From a checkpoint of a small transformer trained on Wikipedia.
Size: 13 layers, 4 heads of 64, MLP 896 GELU, vocabulary 1024, 8.49M parameters.
Architecture: LayerNorm before each block, learned positions, no biases in attention or MLP, tied embeddings.
Training: a variant of Adam for these matrices, 145M tokens, 8826 steps.
MLP neurons of a small language model. Each row is named by its layer, matrix (down: output weights) and neuron, and shows model dimensions 80-207. Each number is 200 + 30 x the weight over its row's rms, rounded and kept within 0 to 999.
After each neuron's rows, "fires before" lists the tokens most often just after its 100 highest values on Wikipedia text that the model never trained on.

L5.down193,201,219,149,180,151,162,259,181,212,211,183,226,206,181,198,200,176,243,197,228,187,222,194,193,225,152,240,219,151,178,181,207,196,205,185,207,199,185,211,195,231,229,209,231,215,169,224,216,171,183,188,167,234,195,208,243,192,174,168,215,166,201,164,157,122,187,225,207,149,165,157,202,207,176,212,246,225,192,182,274,212,262,130,178,213,134,175,210,205,227,206,192,243,243,211,214,248,210,196,230,195,188,190,176,148,240,220,225,168,219,307,212,211,215,170,203,185,245,123,211,232,220,178,190,175,182,163,225
fires before: "her", "e", "n", "he", "i"

L9.down739,202,218,171,219,206,228,206,196,226,218,256,188,172,282,129,211,185,217,131,204,211,166,184,232,160,229,221,213,204,237,173,221,205,252,187,209,197,208,205,213,228,203,196,203,252,213,178,237,184,229,173,190,242,200,210,190,193,159,206,198,210,174,192,165,126,202,170,197,191,186,171,171,196,151,174,199,196,214,196,136,239,204,192,241,178,248,176,202,176,250,220,171,218,179,170,149,208,174,260,132,251,235,210,153,212,219,216,237,225,160,211,198,159,203,240,173,199,158,171,187,171,226,185,188,264,264,211,185
fires before: "v", "ep", "f", "at", "b", "an"

L9.down854,170,185,196,243,161,228,176,225,181,193,232,196,206,250,224,150,202,172,211,228,203,232,199,226,230,168,157,213,173,224,225,165,204,177,193,143,195,176,185,195,211,175,194,211,189,223,167,237,217,182,220,221,185,201,176,165,186,221,142,176,219,221,229,246,227,151,207,211,164,193,168,229,205,170,227,227,193,199,179,176,209,222,191,190,232,162,186,142,202,171,213,197,224,221,158,203,189,240,185,171,155,206,201,220,166,171,212,181,154,243,186,194,226,234,250,191,189,213,218,177,252,216,254,215,202,214,226,196
fires before: "9", "4", "8", "7", "6"

L3.down170,147,212,217,206,189,218,228,250,232,235,203,162,191,228,197,156,219,226,179,222,183,197,172,238,189,236,206,179,201,180,218,208,230,181,199,189,181,200,205,234,184,223,183,236,203,262,258,224,178,238,134,120,217,185,201,170,140,170,236,198,227,219,184,143,179,187,213,208,222,196,176,180,209,202,187,229,191,193,184,152,233,206,169,232,191,243,192,195,166,195,175,259,195,197,155,186,198,210,254,185,181,186,208,179,172,169,184,227,193,283,211,193,161,171,186,190,142,223,214,213,218,157,176,168,274,183,222,199
fires before: "b", " to", "at", "f", "w"

L10.down541,234,164,171,206,172,206,201,217,157,212,188,175,240,151,219,225,213,188,207,222,224,207,126,189,254,184,245,215,178,218,216,186,198,190,212,181,171,219,233,250,203,209,169,182,204,184,156,211,206,165,223,217,215,197,191,200,171,222,148,189,189,201,196,223,240,183,208,194,175,218,230,221,175,160,187,250,233,198,257,205,238,201,185,180,206,193,217,133,185,193,183,214,183,150,173,176,220,228,185,179,172,219,192,189,224,187,175,190,135,219,197,227,209,214,289,217,240,200,212,182,202,211,225,185,252,227,220,165
fires before: "1", "4", "6", "9", "8"

L10.down436,185,247,225,218,204,222,228,176,211,197,212,201,151,169,206,174,196,228,252,174,161,223,163,247,183,179,191,230,184,204,158,156,234,207,166,162,179,176,207,185,175,221,118,164,167,240,203,267,216,179,160,180,202,172,204,199,149,199,169,265,193,219,231,197,187,201,236,176,155,146,242,169,176,182,233,173,173,272,204,154,226,204,197,232,189,174,191,239,193,218,192,177,240,228,192,261,188,248,188,192,198,143,199,163,214,247,202,198,216,209,212,134,199,158,211,177,216,210,213,166,230,224,213,185,183,199,247,211
fires before: "n", "t", "s", "r", "f", "nd"

L5.down659,186,196,211,221,204,237,221,188,179,197,234,186,180,183,221,185,209,169,241,179,183,211,220,254,220,154,216,208,202,241,182,190,211,196,181,175,172,139,209,188,216,228,245,184,239,214,220,219,219,232,179,118,164,202,158,221,233,177,178,224,240,170,179,145,193,211,201,185,211,176,201,171,181,245,180,180,178,282,198,201,245,242,189,219,201,195,175,165,187,173,220,204,197,221,171,256,208,224,254,236,203,170,206,118,193,174,224,204,217,255,209,221,168,200,161,234,137,187,199,190,207,189,189,234,209,221,190,171
fires before: "ct", "as", " to", "ing", "w"

L5.down317,200,202,192,172,206,191,158,273,206,210,201,186,166,237,168,150,176,209,175,173,207,186,153,221,167,198,174,173,220,200,186,205,224,182,198,205,241,197,260,233,204,201,207,192,216,260,135,228,167,204,154,175,272,191,180,198,164,132,233,212,243,241,168,166,205,167,160,211,200,180,179,156,185,194,210,218,216,189,245,188,185,204,176,254,159,168,239,240,225,199,159,179,233,192,280,182,194,169,185,196,184,198,265,184,185,221,211,177,246,179,185,256,212,213,195,148,193,227,159,212,233,255,185,188,226,185,248,193
fires before: "at", "g", "f", "al", "v"

L9.down92,208,129,232,231,202,198,195,190,158,135,197,210,172,160,184,211,258,207,191,197,250,197,231,197,188,221,130,187,145,199,218,178,153,168,253,206,198,199,178,214,200,154,264,199,277,242,184,177,194,215,219,249,183,172,155,125,239,218,255,193,163,239,142,211,183,177,197,244,224,186,201,226,173,215,224,231,208,191,196,169,195,223,210,140,222,214,185,200,208,218,200,208,208,252,223,188,197,194,154,209,185,241,187,253,177,184,215,200,204,189,223,213,212,215,210,147,250,202,147,264,186,204,213,200,211,266,190,157
fires before: "ent", "i", " ", "er", "en", "ic"

L4.down315,243,198,166,210,158,157,182,141,200,174,213,182,186,145,269,203,197,189,210,208,215,177,212,233,138,157,249,248,178,167,254,184,155,263,220,230,216,168,175,214,200,207,210,252,202,200,176,185,244,244,205,227,168,193,190,196,181,139,174,214,248,212,225,195,201,183,214,250,195,217,214,175,218,199,173,167,196,188,161,263,173,214,187,198,210,168,193,189,184,238,235,205,192,222,194,261,215,216,199,244,151,216,200,217,176,235,184,211,229,186,248,178,215,204,208,191,233,228,116,188,162,210,191,248,212,158,158,240
fires before: "her", "e", "er", "en", "ial", "r"

L5.down634,192,203,178,154,183,164,168,203,230,198,174,194,229,211,164,236,179,166,176,229,211,209,191,190,145,239,250,131,254,208,238,200,237,231,179,245,208,219,181,181,212,202,211,184,162,197,185,185,207,205,159,221,264,260,194,234,219,228,224,170,268,161,210,211,225,171,216,232,187,202,135,170,156,235,170,172,162,196,194,170,216,223,239,193,160,242,169,213,240,229,205,207,176,237,178,195,183,233,241,240,178,230,133,162,288,201,224,239,206,188,194,220,201,173,269,183,175,201,212,252,187,191,202,238,198,216,154,145
fires before: "at", "d", "or", "a", "e", "ic"

L10.down581,188,189,198,196,202,190,203,164,211,209,196,252,217,228,229,136,191,207,206,176,189,198,187,205,190,198,157,193,168,199,173,164,273,191,135,213,207,228,248,147,177,257,112,183,162,249,172,273,167,248,149,192,217,162,196,199,179,178,185,216,218,212,213,214,212,193,187,189,162,161,199,185,153,165,221,195,195,244,228,173,207,247,175,249,199,142,195,242,161,202,171,193,286,188,181,259,223,265,198,223,215,179,188,185,196,192,183,144,239,209,246,149,215,171,203,211,175,225,213,190,218,214,206,227,193,219,255,201
fires before: "r", "n", "p", "ct", "u", "d"

L3.down200,273,197,171,166,248,142,209,213,201,196,195,215,173,132,203,228,165,220,187,216,192,197,249,219,230,204,210,212,137,176,228,207,225,220,162,198,200,173,188,177,186,211,174,206,193,181,223,211,174,234,203,159,157,251,178,204,182,205,241,216,159,176,204,253,231,200,198,145,145,242,193,200,264,273,205,206,173,187,204,184,217,222,181,215,198,204,222,173,200,229,244,148,218,199,266,232,216,243,235,246,210,214,227,291,233,197,180,145,223,164,224,182,198,140,236,233,206,195,239,152,215,135,182,226,220,183,168,211
fires before: "all", "or", "ment", "ork", "an", "n"

L9.down241,207,244,195,207,211,194,192,207,221,229,217,194,198,162,189,209,178,276,184,215,183,231,255,195,264,198,239,201,175,186,167,199,155,209,194,177,171,193,211,177,232,174,137,214,238,168,196,243,180,220,234,167,221,202,197,186,209,183,228,215,206,150,190,267,227,200,203,198,148,212,252,178,139,217,233,201,179,197,193,228,202,188,201,184,154,146,177,203,212,185,213,172,263,177,201,179,178,311,233,178,208,151,180,194,182,235,196,185,212,164,201,194,166,145,182,222,216,184,251,184,163,206,169,236,194,217,219,210
fires before: "all", " the", "it", "or", "o", "ac"

L10.down221,171,143,228,202,224,171,225,197,193,212,199,255,264,201,208,205,236,209,226,265,179,233,192,230,235,223,222,183,197,165,213,231,242,206,208,178,189,165,249,196,204,196,204,239,201,193,195,193,202,216,164,158,192,221,191,183,230,184,209,171,196,160,187,219,164,187,206,151,199,216,168,175,208,181,257,237,158,162,171,161,224,156,177,212,168,207,198,227,205,225,260,217,234,238,182,228,148,160,172,165,226,156,186,166,227,186,216,242,178,209,268,199,177,182,193,232,153,206,195,183,208,223,254,175,160,170,143,179
fires before: "n", "o", "y", "p", "t", "in"

L9.down749,220,208,186,209,207,258,186,204,158,181,187,150,224,192,203,153,233,212,168,181,235,209,231,211,213,190,224,221,156,264,234,159,199,179,206,166,160,224,202,232,186,213,191,175,183,263,193,235,177,165,205,204,216,248,208,205,218,194,188,192,249,149,245,231,245,161,158,168,174,240,240,203,206,156,208,236,191,236,197,181,252,189,175,231,217,189,174,151,172,221,154,230,188,166,210,212,209,215,181,153,171,170,197,179,216,202,161,206,205,203,189,198,225,196,203,168,210,165,195,172,249,157,219,209,202,224,251,169
fires before: "\n", "1", "9", "8", "3"

L10.down580,186,168,202,197,239,220,215,156,196,208,266,220,253,194,191,224,247,192,195,189,215,229,211,201,219,214,201,186,205,238,269,187,208,142,136,271,176,208,220,205,186,264,238,154,232,206,197,209,177,198,193,182,198,234,167,158,185,252,229,160,189,175,213,141,203,210,161,209,192,224,222,216,165,204,203,183,201,163,203,176,216,221,168,209,216,150,196,203,235,200,194,218,229,199,188,225,150,146,177,254,239,210,174,198,234,168,204,258,135,197,240,180,201,203,192,182,199,169,219,135,194,200,266,185,189,247,145,180
fires before: "ard", "o", "ich", "x", "le", "y"

L5.down716,205,194,226,168,199,168,156,157,177,166,223,227,233,147,206,166,218,208,189,204,172,157,198,258,239,237,144,187,154,171,152,199,252,200,232,216,175,231,212,278,217,196,178,219,220,249,210,230,148,237,216,162,210,166,239,153,186,227,248,252,120,146,166,152,156,194,228,217,228,222,203,200,158,273,198,191,263,199,200,158,169,210,172,196,175,257,202,162,203,230,188,203,172,223,223,196,172,227,170,176,181,243,187,257,150,190,209,202,178,243,206,182,134,194,203,191,202,211,248,233,195,190,218,266,219,201,181,178
fires before: " ", "ust", "a", "k", "er"

L10.down288,200,199,243,250,181,181,183,197,234,181,156,197,234,125,236,232,224,206,220,190,213,186,215,251,202,211,210,218,240,212,229,200,143,164,187,163,184,245,206,183,186,219,251,172,185,221,203,167,212,243,188,256,158,175,170,121,221,168,215,252,147,223,137,219,217,232,202,193,215,251,154,178,188,196,199,220,183,255,203,183,196,209,191,167,201,162,176,229,245,182,196,213,196,188,165,198,203,248,202,168,225,229,232,218,144,187,256,159,249,211,194,190,257,239,226,172,224,202,187,204,198,217,206,232,204,178,224,211
fires before: "ial", "ies", "i", "if", "ent", "d"

L8.down575,204,245,198,206,205,151,183,213,194,178,204,232,237,171,250,253,248,211,241,172,200,211,226,232,186,175,178,238,179,173,193,237,239,156,193,186,169,200,186,191,167,164,186,156,173,214,211,221,235,214,213,224,173,172,189,222,125,188,179,237,228,159,203,234,215,216,243,201,186,192,176,178,262,227,224,199,116,174,240,197,204,178,211,236,211,154,237,232,205,221,189,189,248,221,246,265,235,216,212,186,217,214,171,256,250,219,138,224,179,261,218,150,178,185,189,261,162,213,186,157,210,176,190,207,198,182,178,296
fires before: "or", "an", " ", " of", "ers", "b"

L8.down766,173,208,189,223,166,187,151,222,194,219,231,225,183,218,218,208,199,227,217,195,211,235,141,212,180,196,211,180,219,225,208,221,201,170,184,240,226,195,243,189,146,181,183,235,216,194,192,198,219,228,149,225,244,205,215,186,152,242,196,250,201,237,231,174,235,120,199,212,199,125,184,197,163,167,115,242,172,172,203,196,214,192,162,195,162,183,190,251,178,161,187,189,221,165,244,201,222,221,199,205,213,212,219,130,211,227,197,215,211,196,192,252,202,203,209,213,186,157,167,217,235,219,126,236,193,210,207,222
fires before: "f", "v", "at", "b"

L10.down800,182,192,160,223,198,249,225,174,179,216,212,192,245,151,210,207,213,197,205,223,240,205,133,144,222,156,226,202,211,219,234,171,166,211,228,164,136,236,192,222,208,185,171,177,180,208,218,183,208,181,235,187,233,197,204,230,180,232,187,222,212,216,236,202,216,182,149,181,143,222,227,200,157,150,175,243,183,197,206,193,275,233,177,196,217,207,218,156,240,202,198,240,207,140,163,251,199,249,215,187,173,139,178,226,270,189,145,197,162,180,194,205,233,217,240,213,189,215,221,198,228,196,245,239,262,192,217,207
fires before: "2", "8", "1", "3", "5"